{"head_dim": 32, "vocab_size": 32000, "activation": "geglu", "parallel_block": false, "init_std_o": 0.00388, "init_std_down": 0.00274, "lr": 0.00127, "lr_mult_up": 1.34, "beta2": 0.98, "final_lr_fraction": 0.1, "seq_len": 1024, "train_tokens": 661600000}
MLP neurons of a small language model. Each row is named by its layer, matrix (gate and up: input weights; down: output weights) and neuron, and shows model dimensions 128-319. Each number is 500 + 25 x the weight over its row's rms, rounded and kept within 0 to 999. Numbers have three digits each. A neuron's up and down rows have the sign that makes its largest values positive.
Before each neuron's rows, "fires on" lists the tokens most often at its 100 highest values on Wikipedia text that the model never trained on.

fires on: " name", ":", " str", " characters", " code", " translation"
L2.gate397:480513551542475491499467519489522531500491469533486532493495491477511490497490499493500477524500514494508478453470503520487466520530488510502504525504477493531493523515572510522548548504495461456505480493495519513510474582544476507526568512494541466490533480460466474523517508467512527478517497505502506540559515509459491498506486519504525504520468478490502502504476506447470501464526491498525527488465482515571493489507453514465494474527532467508521529544465532508468492465520500481505561508493472486525517500500534501490483519471482494493490556494523457542514495496492510463
L2.up397:490512503454492534515485505506496498515469502521476490491467470502468492478506534506506477506522508504468465494486509517508514554537497481527487522512512571483495518518523493501527495475554464445512482543543488474481497518555493482517508524512513505466505502506546544541490471477525486528537514494506491531527518471497519464500455518484537479444494496512532524495513453504525530489563489469482556481515502488476515473477499492506526481457500504479516476516545504498483481500501490504477503488467497472456499500496468506491487536480493505515493496537482482524492495513498535474
L2.down397:492492506483508547489487502494461528544505461475510485490484492499506504503507487475475521526514486551503521472486503535520482481430501516474491480493499508505450494474534457552493460523459513513507527474519535493465539494487497512526479514505505487493529519514506471507495520496508520462512516538485473492505491517462493485466518479488558559523508471477498450499469542510481546491490525523506453493495481513487503498483501518478466478535456496489462486462459492462479572486527514436487467523552493490457483471482521534488505416492527517484504509497503508483548483501462510506

fires on: ":", " to", "–19"
L7.gate234:518478497502487495435469460498465485448501514505514455526527475519497487512494499513477470520481525506469516483485466449478420553479508540487469474522485521539495491484480494515524517511519504483500511458476535509540534495540486517437494568510500495497519496484493531490460462506467482529509531504480506486536506488486529506535516493494466505513517520502498505484529508527463519490556429519501482483488513504439488485501472515471515524496550534485508446514499501537510501497480464529497476487494493474498502516447531495511515513539477497483467561488519455535443474502465525461
L7.up234:463504519495473511494512462490461495491547542502508444503526516510511491501494508493495540508461509485515486507526461500476485518508506507522493521518469506490452498477464575510502476493478529505444521508468503486492531523484511568463474509493535461490493509486484513429496535489537507494482533481495528516489522473476530564497492498499512486532526529510473475492525494493492518488501486485504519500502544526503512473507539526448527465533531484473526461502452495489488456550506506522507497506492526489502519469534515497501466522582502489512471526490452530474489525504481520505
L7.down234:515508514463514498482540523514524492496505529505500507527530537502504501495522516478485469498491444522508483498516503551495518493553477497516489472461481491471495568532533491487477521462511525477484502483533518520479494519499498499534535505454538534484490567530513484474506488497519509479514489506444514527505509494532467511488512463517491534534449507528494481472552534530504520484567510522510516536492523510504542487566510488478497553470482499458477521506455481514469496512487498530473521497516477446453500480549515455519478527518525453520507448494475477521554484534506553457

fires on: " |", ":", " BS", "'", " are", " 1"
L11.gate2:453486465472498506496441507528475515512503531467487481515503514530470490464511469463493497485513531461497506448507455505477504466523441512488490491528484514504531498532517478545548502478521498501495501454493516522500516509562516522493449518550460493491450487463453487480486432517467518488534503542474508507502479480526480479506495485510463508508496522516507464490559525470483512501476478485464469500527521513473493478552488487480525526453509543477483506483468485497492509558527501447498458475472510474484485511496527459537468524519497474518489486550514513499535494491490466491
L11.up2:513526499499481513497458477543529503513508523505529461529516490506499537494494487460464489497447538493522494490522513476494494509482542468506488480555463525506523506451495504525503500500493492522500448458470453494512500528462474514462475493489522480519474529462499505468476461510508526525507512515564548529493539467524497490485517489502518495486549525538472474511494531509494513451495491531534512517483475517481474509525517469473525487510551470455492497494503485517461524477516503487494502546519460498522457459514545493511487553552471506480495447510512478476491475491517518479
L11.down2:467478487551501481475490513491523469511525510442516477531540571513517481484532517485512502508529491493478522506502442557513488498506495491525471519476521508485490522529514523468485535523494519461508531464467498532486536525533475486527506510483506502457480498493509527481524507518546496489508507553470518472501491498464563514528509504474488525450506529539521511518528499508469492527536469512468516494480507493485525525528484562464449488471546526523517443519499507491510520510512518503515518476466533486484492485525533494505445482540520426529526479490510488469486445481513493487

fires on: " to", " in", " at", " for", " with"
L9.gate231:504481457495472495494520462524548502446477530504488480499539522479492499506507509512497469493477514510506499501515491492514496492522498490510512469515476534514560470499544477495500505502559458455497516455483519491511501519530526490453516503560549491488518493509458492476521456500527467478499506501490492443569520485493504482542497487512503503529481506479501496473511539496442523560457486518508494488491520473486507522486526544485510501470539530503506506549509509483524478519495480497520514487481508494440498508513544472558511545496492466517451507504489501457491498500502470519
L9.up231:494516524481536513473499503518494505516502466534427488490524488515483521505524468467466496524493540504525513533542458531504511485502530473486510562491462532495515486497534529478509524497508487526482485515497496452487499496482476520472510468496485545495488529478509509458444508506509516501509504439498494524475518509499496519462512485493547494528510532488520510493470491508477457557480506454486478511497503477511469498463498540501519483527554523465498477478501518522459489484543508504481473544479478466486499522502502461508472492570475420494514454489480496460529504530478498487
L9.down231:517499486503435502449475508507507476489520522485501531498511524466497508508498528456461480521463494508457476482491499525493501491480443500524511539490514502511500502517552491478511489502499545498495515483541504529515477447494537495483492503523510506462514502498511507519557504478517502455515509544495460511536513519509538516500479547487426647524505491523476492498530517495499492506481514509478496456488492526479485519546537533502487520476534511558513535490534506503485495476530502539528486473532495495495538525527487486518436493488485486528466556478512505514506471508474535476

fires on: " Japanese", "no", " Spanish", " Greek", "val", " Russian"
L2.gate405:533503544459517480495493509490454530461506516475507487487535511497473533475478516509522495510464537507518511490477517537478512509523517517477553518480512515522504497535490509501508503503500521491467523458514521534491482510516505484505481522515488506527554522463506423521489505523545486505497498489469546474526512468478490515551507535535437502499552526503494522506489505545505522496491558484534546508484507482511500461486468540487521492496509495480502505517522526473501485479579480563500530493488477500539519525466474524510474527480503478510505494479498514547496474487476510426
L2.up405:525485464480468487522470462448525509503500549454514474510471497522508507490539486516544515536510484537530512489503492476508444502512468509473496488531473553527473427509493492485525489488485484495511517474500500522540505533485550537510488526508503552549498504493485473540517528490482506499490523528510481488504529541515485522542450532507500503557522519498442479468485486535510505452512514496466504546513465504452461532452508493520504463485515489524490512526537483492485486491534512515489519511533513493487538496516537539502552476491450511494478491492511498515533538491470521506
L2.down405:435523477531510498512519520493536494482535485497521511516566477505512454539508471551511504491526489518491496512489492509492512499505534507505497502543477485408490542470524518530505518538497491510531445550498502508442492495520497450513513430509515432503550484525466500481512509501500513505469512510481476517496499495458527470461468501439519446518474545503495490471455493484449526523451471477466498445505508512512521526484510466498508524496534499496478483532487505547514521522475502497464489512471519501514488501479471458451460501560489501486513468517531490460479499511519489473

fires on: ",", ".", " 6,", " 7,", " 5,"
L12.gate477:510541510464497527437486538521499507480521533478530468466499497518492484522504475573508524486529507482472493495512488545504521491530502538492519512481528483513484478527493491513483534482501479494537496498532509528517471511505533501545477489505496501527474503486482468481468503492487534500546502513459522518510501496399483461476473452475463467501508481488504520456502551485439484480482478462494491469497476474485453536512466452498532517492509580533508515529484543505480526546468497504506505508489498527496448464494502511486538515482510490464512515465479520475526503464505482533
L12.up477:508506488478514498527476506450488494510526475501477435520477491474482509484493512494493514491500456465484510468512499515470515516480451491470461517498467535528484452474505557478481521505487499511537493516523493486501535509444514496484492467509490520515499487503529491488493500478487485483473488528484482515489481518509522504487517479528468515497549471527452480482533490482509492507508529519485483494531471521460594522540511514497483526478504544516505466491516532463479528511534475521458507451507555461554480535502498562453475473519511498482498481492538534511532553480522502514
L12.down477:509484511500498482463498520549501498514510524508487484496480493509544488504510474517477489517506519491511416470454537520499533494452525541480518497514509483498518530490535502511516497525492518508532505472483529514508491459515475492497474511471501488464505523524446447482544513543514494527524454512527502477475476478501458501479499508533481410516531494516502484477512494505496515513523497534520473481480444470483526517523491530499482541470471493487493519490455469504487504503534469503505442495445555503530508509490471466517491506522521478520509507495512481520525495523477463503

fires on: ",", " 5,", " 9,", " 6,", " 7,"
L11.gate546:475494512467522522494443512472457514525550512484480517489463511464483506473505528501472468479493529485486488498505521519515480502488519499501477494495532511562469509527504507514530553481506472468551479507515529516535524494529521533510491498491503484534508478467467489497477499538510551522509468494474516479532453512460518496484470490470428469484488490469501467497518494461490506513516505515478482492503508466463508505508449524515482540454489492546476522492504511498504501531514504506506473434513489492494466521512511519510518507527490487490481499507523527494521507493526470509
L11.up546:479512473509512482499465474521501496546532507460497496487501534450519483487517492532500499453530484490501495546521503506488462453472459491484520490455482476506493492473507525497473506479483478483504510507433542462502491471477502524523497479497503509489494503524484489418485455481507505523470470499461448488441462524490492492491475473512508515471491494497505488465502516527509485548477512484527481515473486465492523503501503530522495511506480462539474527496471446502499548475499507498505509475497504502539525499483486528530507488506498514521479449507485535496511502457505502538
L11.down546:493527510495471511490517558491474506491472478475496448502475486510507552500482535501475513497535528498481538448535502494489540489481500530467462509502529514514509525523513545542513497504470513467515482461505501562503513517482506469495480524506489503479521500479528498464484514535522487474488497508479480493539491519469481476457501527493462494510483495487512491476498498527491504469478523508507471481496480511493517559499509510494503550476504511511511506529452496500526479500477532510465458426485531469485490528500509568502500486486498518547487492507497519473507519491485489501

fires on: "án", " str", " name", "ón", " census", "í"
L3.gate614:497471522489464492501483501464479533508515525478493469477507505507481480529497487536545485475489509504509506505472539516505462520477497469524486500525512487500494507498552491505518518502522495467515487482451523515505478518545448507509539543510536505490515511445479495527499461500535471526549543531463475457532519472501472424555527489478488503493492511492525484523464468522461519536481512493528499481503497505519514540546506523496545503501499516524525504499475468523511503493524525509481479472490470482486460484515504499497518493496513522452509516481494490495503510467483533490
L3.up614:461510498509553505464457559465466501482523511513467480454502458489456513502536505479513490539526506509493513465481507497497507519481497501471524498512519536486499543528511490517482486511508466503537494463540522519545519495523512490495478504497498534502481486512537530478525521526488499489533508483500517512465479491507495498454493482523512506528494484481512511522521515505476471471510480444497541474493530455498472505488499497480484506476439524520456520497508521514478515523483519498522491499471486538500481494549491546460510500447511493546494495517504525502517535447456502511
L3.down614:479512538504504490478515525513504513488509509474496488460488437482492505483530493529458484481483504535504525472508493486504504489496546485447533493502507475529485569531472490542522496513517506526511505523563526504464512454503497494543469485495511491520518490541534522568470525521492499521550505501539528517507448515496485483495528496527513526499526477489504523534487499546512538494514531495528488520482509469487483520467482484501485523505462456476489477513486525506497488494483550513506493474490440519558514470483470527442543509464505505516534500478524447523504544523510469493

fires on: " English", " French", " British", " Russian", " Spanish", "US"
L2.gate107:535523485529468491464507518470517531471508475502454487531511477512451479513489495583478487506507514502529482518549504518482476526544480508456507511507472471501534514495523494480451490475486521483483476518512503519508494472536512485498498497483510470537586474469497524531534535520461485543503500468507460504511548493467513485493478516519515483478524502456513484506518519515510508484540544494491548455517533480515518516486511510506479486449535491524477459549458483485481454468551509517557508525467506477473526454507499515514471481476479450485534520505512522549505528484507509497
L2.up107:465459497515504513512492490495473469517477488467537487519516504509505467532481506516541537520529491521464469465459491512530526492513498494540452492475513520485532472526531513517522498455523477474479517493522507491546496475478505478478475514479498506469480539499500486497466490484484511499474448524482477504462514481474535541481476483473487475529535497541504481489528522501541531524488481481507528499522458502478498517530560509481508484499523555496483515511522483481494506481525472441519504482483557478504566516475458522523488511472499492471485491505507489498527492513512468544
L2.down107:517520513541494493535481499538540480481513496495512506480496453506543496544496475506522489505476513507493516497500516492474554518466526513476501515539494519500482521502457531560506504551460480571496482498468512547526489504511505513487517521542538462504519512481473466540548515492501508517471468516478494472498506520472509486519460525525533495517493512473484514448515524498494474462443496493501541503514493500501494492506494532526512509503503506490497468550434520481490499481566470499515505497499475498483526510486504500508494479573506505527469545480505531498488497533494522477

fires on: " al", " Al", "Al", "ung"
L6.gate258:532494470507482533505476523554510527469478501536520506529510456494503536520469520513506487506480496490478497455500510506499470496489478526517508505516514474526489493490531473480488510507515494472543469485501533485445524510531519493481544543519476501478494537486459473549486468485514493530514509555472501494534465518509484479541489466528463521517486533489504492518510489504517502500526484537498521513512478496478489475502466481502534487416507535510487506482478504491506537489471456526503444537471469486515551499488486472497514480484479500516517503522515507557569472550486491484
L6.up258:504494482502487493517520469484538493524497458479515543511505461485509485489463491491486515522441500481465514466492564498492503516464501476486534494530432457439455529452510511513488513507526537486540518525517584493495520526482527473470496502516455472475501536510515517467510501484475524492491465509546513519445504501465537519485491482506487485497439547530512504511522545488480507544469498513528512521486505479509519478510515455457496506479507504499534515455488481524490462533502508541524538477530492473510531532503489477519474522492530499479513515493482490500512463514554510519
L6.down258:473461485475506503481500511473506498519530507551526521525521471519491473455500540519458487470491443496493484536554513499523525491496521498519509484528467467490520457518501503493479509506504489514555482462513505481453526536553438495486501529539492464456507512516518497494460502493501514499489495497446464598474475485505508508533504491466495511508494528523524474459506504464450535473494507482486536486499505526506484445538519517496522522500508517482468533481524530499507539536548528525501529473476536479523558492532466500507523517489458532468481520522530503548445515530488500476